Weights of a small GPT-style language model, trained from scratch on English Wikipedia.
Size: width 256, vocabulary 2048, 13.3M parameters.
Training: a variant of Adam for these matrices, 10455 steps.
MLP neurons of a small language model. Each row is named by its layer, matrix (gate and up: input weights) and neuron, and shows model dimensions 64-191. Each number is 500 + 25 x the weight over its row's rms, rounded and kept within 0 to 999. Numbers have three digits each. A neuron's up and down rows have the sign that makes its largest values positive.
Before each neuron's rows, "fires on" lists the tokens most often at its 100 highest values on Wikipedia text that the model never trained on. A number after a token or word is its count.

fires on: "al" 19, "e" 14, "an" 9, "p" 8, "cho" 6, " was" 6
L5.gate183:521518503476515467484463474494516539497497498473523485514459498494492501490518481515499493464511452543459484487553528500544503536505482523511509543486530525510491510489517482489490498499469521470468485483527519485514484484491443515508483511497486507514489445509507530511520506580516517455530531538528451479496471499483457464514551507518474496506488499507520479480519531522490512489513
L5.up183:492470471503501508535467492492503498506509504482552443533484517489511481531465511526485527503454481480539501500496509511508544520494510457538498524471480489516477494495550541527492469489505520489508475472516529536523498531482498508530509483477538509493493512441482509440522507460518533439504462547560512490490512505520500498494496450433516496518528476526468512519531512496480481538488

fires on: "s" 38, " high" 18, "low" 11, "press" 7, "und" 6, "ill" 5
L6.gate633:519462512485493497462519490536506510454483496496502465476503484479512512519501530483501532515450476497490503484554487485491538524490496534500538464489548485525470509516509489472499526565467508498521534495477457505529479503432510515524489534431507532522482440510510543522499502527473531469457498498494527532539521463504479509496497537508551509472487475491488521486496468471510482509503
L6.up633:509520487498521486499450499534499549474533488484498496527479500514543511521531504469479532491503421504524494487445475521481478538531525501531508528510513511551518517539435520513448474504517479496501513501498509531493465464476480507510530495470437500501491493497551459495479505459469449516482464515486521461544492484517492473496478533477518448492457503506526504507470511496499498443532

fires on: " |" 87, "serve" 7, "van" 4
L5.gate310:524512476486501509483485525498549455464487466461491491472448508530466471499525517503539522513512504476487541538516487477495462511543493503501537508524481477521493496509533453493551452510536479497516460474519502457478469511496496489480516533447496510528497491518528459546551528507478507479482524516487466514505490533503547477520491497539511514482523495469481479477498484521473507505519
L5.up310:525502508497474534500515506504485546530476482484506515488482527512494499506504501477522502485521545514479519512472516504540474535510531499506478511427505515468514461528496591497470502508513518456486515477530516527507489532552482499496487511511520498518489534501498506502490507500476512478476494467510546518494517512501455500509514502506503507508461510524473469510529547487477488481511

fires on: "ro" 17, " Ro" 11, "′" 8, "o" 5, "ill" 5, "hi" 4
L11.gate111:488479535512466485523502502511496457560487497522536476515527506490481508485495463530516532492471553501516526509535489539493482486495503459525538523505521526516493505513477497486522473505507478497546513498525501505504539522474517545471489467497489534552494513530534500471471508487474476483521483503495489510500507501520492486493458483494519516524466483513464453455493461532479515519509
L11.up111:515466496499481512536490496506465539565500526457544502517507477512492500495483491492514456493506517458543480494501512479494497471510549434522477460465498488498498545540529490513463497551506506489476476488451469519488475508478532484493463494526479506504495514556480494508501473523501478530550477494504529479482484499506498481462546497508530499486473496509463501456467501525476512494470

fires on: "-" 50, "br" 5, "vi" 5, " O" 4, "s" 4
L6.gate196:482503519512487476537539510499479498453483513520504496483452491517508523491513491502519522517480523526517482511522526514500495529563489510527512471481466447528529542488456511470501489517547486491475491489533506494503519548448452458500450495473510537519559504553507456490467472477467493457485492539464544512486489551479545496470520470494503514530496505514478518462488521472544495492500
L6.up196:506502526503533511497471477501476533475482488523488516498454515485482508486483505530480514505513481501484500495505546483526522532499516574539513523500468492518540505533506489459504478535489490497499509491500524512539508480449435509490522528471447488507489479483546543466449490520504521503484488440487531479484497479505497436497489495510525493515515450543468536481526474502495518532511

fires on: "or" 34, "r" 20, "er" 17, "ive" 11, "ic" 5
L7.gate649:506509456505500498467554504513460491488511493467451507492495479448472487470512528454488525492520527519533521531519493495484511487520496495540535541485493454502473473504493551506528494501513460480502494501535482502507456458494497496474526499466518502508498548510508539465504570500518515433519512563531509494490512489514511440493504506511522534495512486526487501511503528501466530491483
L7.up649:504487487538547496500517514529493482445526521548453501497491497525498464489485468489481524561513527498510519498504462495503497504529511517504559533498464510480483535508513521467493499515509489475497491535459508512501462492503496492487533506482541528510517503560524460552506478514516505523519520481528551482549520503510506464503476474490475518523498458485452529492449497549527501499521

fires on: ":" 33, "th" 18, "ed" 8, "ar" 7, "ib" 6, " |" 5
L5.gate595:489456497499503462478508458491479507528492509490498500508533484499513485485528514508522545513505482467497541487515515490525487510540524516465538514484511514486489466486520493465489493529460544550475516534485498447477520506499493495540492517491448541499467461483486520511469520517504448470464495493509480530484530499489512461494508493536528507451498493494493491508488521496531543513503
L5.up595:486474518483493483475556486502499481553496510533543473518547516516493564503477502500566511543513473473489528493466531504517480510516509471470538515488498509506486498491505511516465500528458489506484490504474510430517501547434533527501442460504488545452506472464481506501493510475564509473482492489497483523497518511530500502490493547522521496480498518544495517487509484503458537536496

fires on: "n" 18, "di" 14, "al" 10, " the" 10
L7.gate470:476482578506520464495473504469476472473502494519510488492478496482488522496503501507519497499461463550516469520505554475462487528492433496500517523509502475469472518501502498507479481496493500494498507484503463466521502450457496518472501455497454510545529495509509502507462510509484498478508462520464489485489473501519523492499511470477542471480516479523471514496483446491488528465504
L7.up470:512594507464525464455474489509489481508523492496505531543518538536481517485531486525496505470506484504505506475488522513490474447520531532555521482464480512511517501523495521487545519478477505529534483537477473517475500509474509488500506562513502496477477494503538531485498510499501489559504500536479516520487519448503473483525468480482514467450521480509507510499426462498493500479488

fires on: "son" 17, "born" 13, "s" 12, "-" 11, "other" 9, "ter" 5
L8.gate517:509470499494477460463510489453513484470544504484520449518469530518511505504544499513509526511460539506504511498520480523517501467531518516517492536484510522478523535493487485508483491534499440473506545498523477549501470496486465472513518502485479499533504496566502465501456510523544504520499515536510507563475494520515535510484479518470502510536465534498498513537529514522497510485492
L8.up517:482499516527536456510492500550499470505499486519470522498515488500475481475502534503477501496496467496495502472522519497515536509487492486518506500465461537499507494481552552525492505529501478513514511470462536498528473454463513509508518489500530479480542483491516499530479503505541505445500525462557515525494517548509489506545575524530494472501511441500526494487550486521477482500542

fires on: "la" 37, "z" 15, "man" 9, "t" 6
L8.gate727:458495532533512519454485494474486467491431515513529517472506470447506521527565558525510506518477507547502521475461477511464509472524490538500542515497537495506510536490489444483496492468446498529504460506481479475504531501453514488489493526474490508520474492471534513507457497525523506523507506491480489487480466463534525460529541487525509485510498484443517518487479465492503462475482
L8.up727:481514484485548525499486461476514530538504439490491492534458490455533511522482544461517498513494495509474518493502536492514456498492532483494472490503510499480500515480471508517510511504496489504508535512476537506534525520542505505513516503514447494522490463506513489467516487472471445474443505497474510490446537468523461500527497483518488524472504484505516512496503495510535487498511

fires on: "|" 95, " |" 5
L6.gate566:463499474494511509508470520488528505490508526482520472484475497486489494536480480549465584508507525463508548499489491472541487501531506486501468512522537527450520472496525478469513498511513471490480490542506503511497510483542496488471504513456499567502490463473567528499535444481482482475502502488498498549474478497493508502543500493550502529475489519517498435495511529524494523471500
L6.up566:491503481487535486535470552531490518479498500475501495519520510499539531531475507528466483492462513496483517511510514494533469520514518494501462523479526501484497527517547486467480498484492496496471504505484539540499500469530501516485483486514503526468494489502514515474499449509503543486490488444510499505495456504479489474542491496528481505464528542519515453462545519513461513459510

fires on: " |" 38, "n" 12, " in" 6, "ular" 6, "," 4, "or" 4
L5.gate53:498517492448499516493481499466527442519497486500538505530485514480422480504551440448514523527540502510481481494520500490502511496517492507509484509513495475492531480503514506502524533509499438491491459496509526503443532455503463531500546502500482501487502535536536588511515513488519474484548492486483542503540485506520516476513552541500505522513525480507468474504483474507460517462483
L5.up53:472437492491492528508500482520495530508495529493511519463467471478512541526473514489517514496538494489481509498455515526478528534503533518488497547420507508506507545543477548512520486552513483503477466504487471511502485495514531501512491560474500476508472497451491497545498472513512490519503523458474507510513501498518495491501510488454527564498508482522496506523486550543498497473444

fires on: " this" 18, "ar" 17, "per" 12, "w" 6, " 2010" 6, " 2011" 5
L7.gate572:477464534523492485460504515484512495507525518519509495500463473533507475512530493528517507436480543505488568507538441496470530467491481522489487528524499509557529489514504484501481512499495508549493481418479519493476496545523559527504514504533488503537471463520498512520484521510531520483527473541512478519433493510524519476506490496510499526533509476501503511453539468457480519502545
L7.up572:469507516512473544506482512536492512485422485476479494507467503486460560499490485505523503514530549503511498513536500521478481497456470500516518471502515514507506533534512497515491557479513530488497474481513463534472501470486508486514458477487484500515534487512491454493518507459461508493518499514498489470495492494474492473498512474522498529500503466501507524486482477550463521517528

fires on: "te" 44, "ent" 12, " Port" 9, " Te" 8, "ti" 6, "es" 5
L8.gate260:446530516486483492479503540501523528503505493446492553478490488486469476480537558476485518485490483480515486481519493493463493505524490473513517481480522473526490554471530537464501477517474497532490512474493526463526464514475487515517498494494496507528482485502489498516513474461487490465496493488460517479517492539482511472464491506495461494493501439504475497461535512465485514474508
L8.up260:532529507451547469521491459501481479461531500483508497517487536478538473531490520510513532483504461529533488469512503507470531502511469448509528522517504499528465494540512564477509513528483520429492540492450506499485512555481501554477488524507503476538485521491502493472466473486523497513468499461458434498493549449509483543502490503501489496471515510553511490493517469550501518484516

fires on: "ri" 33, "la" 8, "ap" 8, "par" 7, "a" 6, "st" 5
L4.gate127:502527490435540510505534517531498499472481514514516492550487489531512473449502490499533471518442503530494468480510502512500463475547529511503574509497488508499537497480472488461487503499477536523511504453492533506490483515477463491513482533518512500494520499531521541526497480485479513460447467513514516516515481491489521491478494507481519529451514497494514465509455512546509490504531
L4.up127:491534529452518495472470479507462511511523536483456554500467579483520464479527479496496505493505499495464499486523479504485520490524500526452543529511488477504500532502532511495538512542514462467516548494459459492511509478521466507490445487498542511502477506484512479515455453489449478520517468455495477519485494497463492522465542518465508443473509495487530511473471480475519508521455

fires on: "s" 56, "ar" 34, "al" 10
L8.gate731:504448546529495510505507493505515469489436538509509508507513483483486501448494534502501498512475499480514485443499488496502544558525534547481510544485517506498478510516494476468495481501491501515493495466477487463508534484473491491443472546469527518511472542510487466551488493554528500481517480491491477507511505513487558487488526517501482527472508526486542504520516504452499521480508
L8.up731:489498502511489487469461476502514497512521507476509458525503499514546497493512514494487558506521467525492539505499517507496522476471497549481513507484524507545478503503517489516432485505460511488486511515516543471519469471503516511507487490484490529494437468466497485463473475522498478521473472485504482532482515508490509466516497531475512485509518506519480519489443503517488523492510

fires on: "s" 56, "ri" 13, "p" 8, "ad" 5, "y" 4
L6.gate318:466502541490494490493518538514507501478455510475467513487506470498517510533488501465520509503484471490520522479513493492507510499543515541530502521473535476475519481465490472485524532521536545495500445496463545497459518479496506489533517494463489506497543541524506501497505482541498521517504462523487509514492487489488545533490483522532456483504520501465499526465578542421507528501509
L6.up318:481554530483529570472482509521488519486496519474494493491461537522523492520541527555528537539453467484487482511470512493492456507488547478501518548493489519511500498509496482470525488505457460493479486533469477491527488485517501521516480528532473495508459515492502464524489498494518532551476475482494474519475518473530499496526512517496504485462507476527526506495472484553484532505521

fires on: "ir" 19, "or" 13, "el" 10, "ul" 6, "re" 4, "a" 4
L12.gate231:521468525497440505493490509507478482474432515495510518528489497427498502532520512463512500480489511477505496498509532544507514489480516517497550470508489491505546467531463525461506476487499532506510501489515496505481494488496486491519477506528523518475536489481499506461506485475471522513538519528491493455489518485500478475525547573515521448539516458473471510520517507509469488450521
L12.up231:504438483500556503521534468500538510475470508512488500503504459519494494488529511502472495478504538508473509511452524458501510478499468465463546502510510495480524513461466526477455464505494460481501481546515463543542500507461514490519546501489529510503515496515504459463521498504529507491478508546465526512535489487485509495510504479486487500457542504503494515472498520520497536521501

fires on: "x" 48, "a" 30, "le" 7, "ate" 5
L6.gate385:453513498533501507505489528481510528507497498513487500524484504532514470493558491431500509499506537514471513491459489498566496523534567537492509479529502540520486505529495497497550474509491515492514500529563516520478490526533516477514530452475533493502518506482453546451483535483551505505435514530495505501490505495476502513477484508504458524468542501513489483459501518469519482505499
L6.up385:512490486508495533581487462492476472494511494549453498508530499506544497500488517494483493465496446518442482482509491497487521482528528539529484457515486523485470512504440491528520503466527522505476480504515497503495488497502502519520497465513562496540476517466526490475511492524457475508487477507484483496542479519509453491492498456520483508471476496487482530529533561551543536481486

fires on: "fe" 29, "e" 16, "age" 10, "n" 7, "an" 5, "om" 5
L9.gate89:538488497468494505494457482487498535492506490509514512512508477517537523510500476520475534522510461521508521502531533530515489473458465514506523497492516462499432507499524486509477494534462517501489470448477462498502539489471448538534469508459528498507460502477534489509513465472456514497472516466504459507503486467506476474516503522503518487477487507458491474418499533501495531410527
L9.up89:461516504458486489482504509542500507541476511445529501469507500515462509530517483489494507498507486489507478468546476523467504528481516484535505507481508507493499512512477549538508500479510471544527503513473540501459505420515453462504504476527494490492475520493508523493518529475494519488513464542505492500517460516494528477475498495554528514490509451494506499567508519533543513554555

fires on: " I" 59, " |" 22, " Je" 10
L4.gate62:524461476497528514469487504519511499495512504533518504494568495553495510471474476538535451518492509486474512487497532503501496499475433503524494506492527508588499475495512466541497485459491461479470493532485508522512488503491516465489492499510497511506475501492503486484489521511519508521470489497487478505529538502474504466551486433457508522497435509513484503492482484517471502512520
L4.up62:450491495487470529554526505520499462469463505504519494526520492507530529483511486532477489520475501445528496492502511486514469494506492506463483474515506506533480531493464476494512475494532494493515523527534535498482554501500506450470506493506557492485509511502492475516502488522498494519527514518538484488514478493472486497514492533514491516541519466485499456466495547475486492455539

fires on: "t" 55, "e" 29, "um" 8, "ge" 5
L7.gate736:492502494514554498478484487477471511508489538533450496515519532495500474501519482482541494532458499530535465486516512469519547486512506531508508493524488531488468530531516469509453498503450514553492520520486503472482523475475506492468457523449510500535470508493477546538498481456494474544520491476499532522519505452467518472513499498502532518458521527487500488491481467527511472494514
L7.up736:501510526533512477499527488448469524477512505452490493475528508515517523539507532476485503491474485502490503507470473503448510500494537458454533536514500471503451480498508504467503463490491500521518513515528476508532549521507521517502479502468469477470534508482442526501504491519480542459478475514490481461529538566455505530462526508488480488492527517516535509517491508512505456476488

fires on: "er" 32, " coach" 9, " player" 7, "ach" 6, "ct" 6, "r" 5
L9.gate214:510491487562544497481490538504445501533464515529485516532499501501498497489524492520517546480453503440506525487490478503508484495520506466507533451523483448514458518492513507476474457461472492485518514532507534470494465502488508520520536477469494497496479506499527526491496529496506513475499488547528530524470488487531527477483517499482528516500462450489529492467481531484489539491500
L9.up214:492459495515504475485492481512525471464524515485469423514494476503510493487515525519505562513490482511506521526530462469518494457485497490529506544480505498499503523534550523553527524479505486529484477501507492524486535445539472494489518523479495483528482506497546481524521512469526510501522522518504460508534533484522490554520481534498494526510532485460519493479487470501506522477524

fires on: " |" 89, "r" 6
L4.gate714:487510525523494482491521528493463514503507461542496511477548529465488470537519485500522525505530498518490473482470492492547482517549499499502516521457517505488493486519489511463512513515498459480508469545508526463502496479477500517460450505490499535524496513500503568495475486467512479525513516502502482521475518548522478484483511539547537496452485464518529476486481520456515576520494
L4.up714:491464529484509502449499513478508545500487530507503463508545469503500570541450505449474498484530489456522500480485553516484503556509457491482477548501535475506478435490516504493518509489515488505473483489478497506492512535509494500519456506526495482498523493525480479503517470511498511537476482497486456495521511523513481445510499465495515475516460522539473531504561553475479518507494

fires on: "." 42, " /" 10, " |" 10, "im" 5, ":" 5
L9.gate578:453479525496499452460504525501497503494484463511476546515503519453506460473487474470554510482461471483511524495495482502487510515519526490479539511498462464536482504530491511464471480515485527557481502472524530482521485505477468499500506508490515533503494490497515558500486508531463507493489513514482504484520527475451503504487488519502500484458470471500497480474464505470463536468454
L9.up578:525503522509533495495524485472468507565482527516490457499529517509495494475470505498509472497463509465439467537489524491552522524530497490521483559471536493500438506511489523517511535471552513477473503479480524502535463483498550476509535557523523495505529531456524501462492480503484490477460512524521494521516522466543462495512552507434463502492445503519453473501462504461494482545484

fires on: "-" 25, "\n" 22, "port" 21, " (" 6, "th" 4, "16" 4
L8.gate369:493553517477456501528516520499520435492458504519504486505506491470470487506521529501485522522482489519524491504502471484484550558516506522537487460540493450530442507478484534504516479466497509489476490507552536478479478544489487500496496497494478513457530505484493536525494535497506510468456506510484568492512488496506547486485488474514528521512543500470515499503529496513499523509508
L8.up369:479470550455505498508516502493544514496437477517458495516533488546499514518473488474539507437482543472472516505511492563548528473533520503516481491541473496514511482478517506495516517499489496522556481502502478519470474522497537468513508508548485504499532506493492515499490482523524463491477524487486487472483515517504496467481467516510506468467511499460532548475504498520525462449544

fires on: "," 41, " " 23, " m" 11, "j" 4
L4.gate709:517501517462477458440501467454519487497529510547498477491464505470490460487506503496539501479516465530516528474466503471506522547529509503478507503515493559474549517552491496512513520500504483474462455494486492521513490521515510456512510484499513483519487491510497517493568507499488481504491476486519518510454447511525529474492529528512479496510530504478497471489466509504502526496455
L4.up709:512499539523482507523477468501534513516501477501498453507506522492522510551527532498515470529522530517490496529474494489486522451495499513529501454483522462502529530527491496518513506480472541451560496503513514486442510566470509525518475497499521476521460523500499525524531494499501524478543477494500540487517476473519491479540473494491516541524515482457514476550509518543544470508513

fires on: "air" 20, " per" 11, " Air" 8, " win" 8, " train" 8, " |" 8
L5.gate411:472511515523491505497540534558486474489457466508486478484471532470522493521534501498506520553478544515521543500483493498508489513483512530491516572512501484483528512490474491495462476481501470496520459506483464515505547487467501507469453481434484522559544496519532488479488493494524513467483502533448526513465524475479503455516472485485487544470510532485493520497509484515507521463541
L5.up411:554519508507532522499507491523477487506469476538466517472508505498491485536483512445501451488481499535513535532431508474540505556476515490497496527491535475539514442505545488487486490509508480448484495476470520517507474498510548524496503483512516524515520521504527510488511527479449501466485505478415525489523528503506492524557499508483475482486485469528463507528542510512496519481513

fires on: "ed" 33, "ing" 26, "ring" 9, "s" 9, "na" 4, "vel" 4
L4.gate575:472521500490498506552503544502530533502489509551537488471510531489503475460515508471538490516537526489489498511517548566478480507482482498505524507503486504463508513520495541510463451455491492474538500498525500478493426517535503478491530537513449499544506522574538497484519490511487506491506493525470543504521513498491531515528485489495494554497504469441462502508511490515491511463490
L4.up575:492534485506492498497496483494493481551532468492480488499497477485518455502495491498540510548524521493538502476486492518459520510502457502457515515457463482485506507471491536502509496488526519514448487479519493490464480485471487463506477499525517469474499493503533506493530529522506494451479529483498459517462518532529495540512514514488539519482474476506497527496458502487493563478477

fires on: " |" 100
L4.gate722:472489456531513539526504435580484506498515470539513512465548515510514469494488508510500504483515527486523504498485521501491471496523423489504494514508555502519483481488524470603465507492494468437502485519515523507486462480486478454490521519483507540514480495492529487478500476482505524521512503483500479555474538523507504462483500497498488544501455503513509504512487515510506526503537
L4.up722:482458468454507509542529453535479476475493468567553489473541480516495487512463480496507538498498516493512503500497553520499533473574476483512488517522501528485459456489540471536508508527485499461503503495475523500465504479527486487489497504469498560527495499501484513527495482456509490466508492515489530583483515484469537450471503499505501518500498484495512504451497526501536517484545

fires on: "\n" 71, "^{" 4
L12.gate549:440539469495498458458492507441498492486494506460511458461485481489488486510489515513475503498549478502463535487507515500488504485514540475476511494487444476519531492513518567485541512498484486508502456523517531558490503465503543511515515506475474531451463500470541512492474516519459486468489530559515515481524483511492462501492468516498463521493514466542484523488551511465443496483518
L12.up549:471465474491500566480495522512464434506496522525452542505524516447496522526510487492469508477501489481485527489518482445561502548491523497492469489503508518519489497522476494477492484532496452528490496503475496486478493500509471502550507515467450532487517488488510560499482528471505519472480498494479514487482514535515516460488510497489485504497522501493530471484470468513492534494451

fires on: " W" 71, " |" 13, " Th" 6, "n" 4
L4.gate515:506522460475490491515511510524501480487511505490559538477500516551555476510478467477492482496489497486466573495455553526497519530524508470465525484484487505512488460488554469530545422459534501482464510539541507504511486475474504513512519517504553526484523498542488458515531516517531496488519498495472496470457450508502524527474552480511523503469453460498468478490484504492509489480491
L4.up515:498518488507455579466560515477459476526486519480506527471517521487482475468500490533485492467457479479456518501538436473556521495514500523501484541547514506481496533478486485503571445485498466526484513512501519508512527515510530428484468525516534540508481542498539508522497498508490502532450482505502492513479522513507524494538519457541500497509527505521496468505512548489505511463515

fires on: "vo" 26, "ju" 19, "da" 12, "chi" 7
L4.gate727:497549500512528509530456559467530497521458477488499514532511495506485467478492498474503490487483505445500477463538481520464545522519575468520526522510488517454480457504516500490455498494496514527491505507473453498501544483489490453544548474467498495508482491522505542518461510505504515484482465491541518508468537475482524497490493453505512518500528482478506490536521493468504524481503
L4.up727:524507555511476447500471465541511503511494525553529479475492491519469502540500469529497505503515512496500547483490511514541491497492474554474544502526552545460517498504455504465526580482492475499477518521502526421538489509456538520502519507525478498513534483487511485487500471516481452540507489483533496547527509502510497514517521496496479489499522507519513500476519504513516548506456

fires on: " the" 69, "The" 16, " The" 11
L12.gate128:467490536495550514467514475530486504470464490474491486478472468495534539509465526500538500523512503504507525505528497493483497537496544492484525519517522451506476461484520495548534467510497512518478498530493533491506530511471507499490479516510491523503501463505497503577488524460494544496497508519470501475514494465511504482474493485488516477482470478490500542503470502553540488518497
L12.up128:517478538511538520507515517507534475479523493541489521514527501504496469510498517508454479521467505575518468489493529496495462462507525505545523517517524504486521451529478484470528464466488443514504492524513500501493483507491543485502482469485515521513504478547545486483507512523512484542441518564488510519477510515496504475499478465545511465471559500466525491493485488550536488519447

fires on: "ri" 22, "as" 13, " became" 10, "í" 7, "ap" 5, " tri" 5
L7.gate417:499496520409511488495534490498489504513500552529456488489536514495488505456503491490550472492482483491512499529536492453532487518511489507501527484464491480502498507514460479466506462465525486502516502476491499506469497480536516491522547456521525526527534493538481517480465469491536565498468465519464500489510469460483473487481495566493493487495507514467496521479497476493510487483469
L7.up417:498488492481535512532470469487527505480493517482502509485536528501548498463512527479494492453507494490488528496506483489499526527497476513501518493507483495530541510489491493537487466539526504431497571537517534513513482533500542521510494494520532522495523515535535495519458487505499499505531498479459517549494480522464478495484472563470460476512513485449525513482476496487508520528521

fires on: "\n" 99
L12.gate157:469510508444525507500490479526488461525483472490502548530509508508505468523512549542526515492535491493522519465508511496468471536512554465513499495467510505544466503488463524500531463533516532526497466562536508520518526466510533489506484537513493506500478495487499504503516489514492503516507524499475511452485478502532528507547459505526531500497509489472542505480516497486477498496474
L12.up157:468464496473510491488517501507493479513475508516473493475486476488522489501561509523520529514486523464490516530518500503553523495521501512485525500500466516522512513505479519527477487491498527518504486471481500543486535523489468448465511487476519481449553491481487516481474548503512509500454546496463505526505484508465492442452498496470512487510504472524558533471481502506534508503497

fires on: "o" 47, "hi" 16, "co" 8, "jo" 6
L7.gate264:484521522512479463547470482467456503510489520533509508524521484543494496515538539521514490443503530457483498494515534530494514486491515470514492439479539516471513470514463512472480502467514506471505477506528491484504536502456535495466463529512471539518486469464504536493518531499514515510516504492557510556489504466544488504500472479476495494539504496503479479529479450539450497502486
L7.up264:484496478511452480510510511471486484492485522484528466487488510539537475485485533540536516514512527515511483529458504526522497522463554513498499522475516564505515494487510504479489467486547467482490489499493516526505496501512518472480541516514499479489509503524446516477493522524527535499514498474477485526511497503512505557492553481496531455505503464525499502498476499514453511520474

fires on: " used" 22, "ed" 20, "d" 9, "elected" 7, "red" 5
L8.gate262:488491465479480497484517472549494473501516495493493576487457491489531499498505509525573523476451535498546491496501542511511503474487514442512507534540501535529494464477514511468523496513530484496513493518534488490502521505493516493553498493477513517493484493506506495505525519523466507503512527478539534551471489489491503515467537498492522544450479479493515547489500497512504492467529
L8.up262:503502546493518521465497488493464505485457487476505507506536518528530488488529524511533484504515501489502569483488522499490540529484471474518509498497502553545520497448518496461514524510517488541495510473476475513470500520531524494545497498523537521487489496534529509523482489512477507515467531509445539498513504457480441480476528536521489489477490499493526506501543493523476519521520

fires on: "d" 30, " ma" 10, " –" 8, " |" 7, "my" 6
L5.gate332:502530509498505507513480482471513494492491485508488525485483497490539488472532503520491492503476563567531482518496514468500475492513477501525501495480502535553568517468556527484481457497522510476484514527469489477547511512514487487512454463478547500491517525494545492528480487492505448533484469490492519500536545528497478535527533474514526499485502447535462483554521521512528519461458
L5.up332:472510493506506469520460556455487545528524496479503514523473508492521495499528445474478487497505520542470558496521477473477491471488547514528498531471463530512533485502507533484484480523499463494468529508508499480537479556542549493491510500476504484506520564468505534518443476541488479530493493549478511506527502527518487504542502504495514463550526423472498486554508496490495491471463

fires on: " |" 38, "\n" 19, ";" 9, "–" 8, " –" 4
L11.gate501:450554518498500531481485522479531481466485481472487509468494473489526482511475530521478557510552491484510488516551478482487525489527545487481534477508521481509522470499544483502506479486487499496503487536498511495501541496510500502499495506501501576475524500502519517504538508531494460498485495511504531523458491515507508507494482461528528537517515486477477481502482484529501527470485
L11.up501:518473506543554494467475506510464505510516486500530497475507503447542480469491460517487534474503505503464520524497488485506529463508488526543487488481508513496529519494495446517464461472496514490472505474485514485513508507504500506445545500481511541542461478501540498471460500489507501544492526515497501479456525534467512512531500497540513500502528475474477489510492516506504493469525

fires on: "e" 19, "," 15, "a" 6, "pt" 5, "ir" 5
L6.gate677:504455504465478475492538501506499497464490494533490521519537468512448525512490534466497520464495514525516505487511533475517496501507491468510531503477519511490491472493516500452459475500469513480479479476513468493484503501491481536517538461497443546520543493497509536501486499468482493486497523527501513482516498477496482434496470512539507475481471454474538483518507501511512495474529
L6.up677:519465474554486538483488490509496513511476496513448494470488501507488483493482568463496517490485560509491507495481496485521502519510497489481506528511494461516509517496507506529481494481508493496465489526534496511473485514484490461490496508464453513499524488452501476497478518496499507495499557518473518518531474468455485487498512485519514465473448515475485492464506505539511492474482

fires on: "\n" 25, "us" 10, "point" 9, " player" 8, "ar" 8, " professional" 7
L6.gate735:497509521540552514492472536498481512488502500479448492480524517511496537553536510435525524531498513476481539517523462488505517572530481512498482498498527506511481494482494518502477491495515501491503526523492475470521509496461483494514468518490532518551514481478529522494500553514503482508565512513511509468508509488485517485492489528456486492500502448498503499453499487500498517439523
L6.up735:497528500549549495539462502468479488486488523550506503522502499549491491462531505510463460559496497521491468516496531533538499508499493496536487481450502490520508503490481475500486482467501509498517521512509506495484514511533478500527482489519509470487549500476519505520494511497530450499494486460499499540503488506476552476457464478483489497516552495513513543474492519545522512490588

fires on: " An" 28, " Bar" 20, " Na" 18, " The" 13, " European" 5
L7.gate291:489534510466546556458514452472507492433510442493529513470480551498501500486520539492513494478469505494553491486520537536460512524502490497473493498484488497500500511503495509529484488485494494521476506512488525469502476507494514505525490524457475465502512502481530503559523516469484516502513455534520497462480486450528510526509525510537544514511503541548516505500488516470518467516550
L7.up291:472472499480497497478546495501523525431527461504539528488563488527478489462505478522475487526460521495507516508492509464540440502529485480508500522545532510494426546449506500484492512487553465515454482493536468490497512530487499473469553494522495520466470448550554509486485501524486476466531508537505473497525513500500484511498491519508463515476522502500522508497508495500492468537499

fires on: " |" 43, "\n" 12, " 18" 11, " the" 8, ":" 7, "ite" 7
L4.gate269:482539514488526493483495482500513509478483485519535487554484507501496495510531523510480528461462491511476566469489467479514494523521515481551542479516476504479507479491519506512531523527503489532451483478520527518436513536525530496476496523477442504547500524509522514518495469527491469510500535533503496529521506480496493536491509493512521536512504499534516489446461540512459523513464
L4.up269:480538519491502503510475515452484466542507569482531505542503488537495532501491475514511452419470525481495487493479488510489494503514505472524477504505530470487489471510548511533542505501480515514535548502468554502538491505534541503515496458522515510477536483439478497511466459500499489497481479522525507499497499499514482529501476512489529536547506499523481477459518537486449431517454

fires on: "\n" 44, "e" 10, "d" 9, "ck" 6
L6.gate659:452493465491520453499525482516508519514465509537526483500508475505493481522582553505499501537554488513528485493507512499477486529517537492488489494511482492516502491477540514497498492507508491524521493526552485506519541520499503486493453493453500517530511541485511503526539499485479498463501473500530518474536540488504527515508467514527502510477483520440498479515498534508417531492521
L6.up659:486516533505495499486495496491491511474472523500466498498531491486509509473513518523472518525481486492428522463499527451482465500524476515499506494514555538510518499498464525479525553486517500532538480457468504475516494494509509473525536514500492488488497517434488495462497489488508487488503468493492515500539504491499499482474491525495465483513492474493526507515500483493508495531518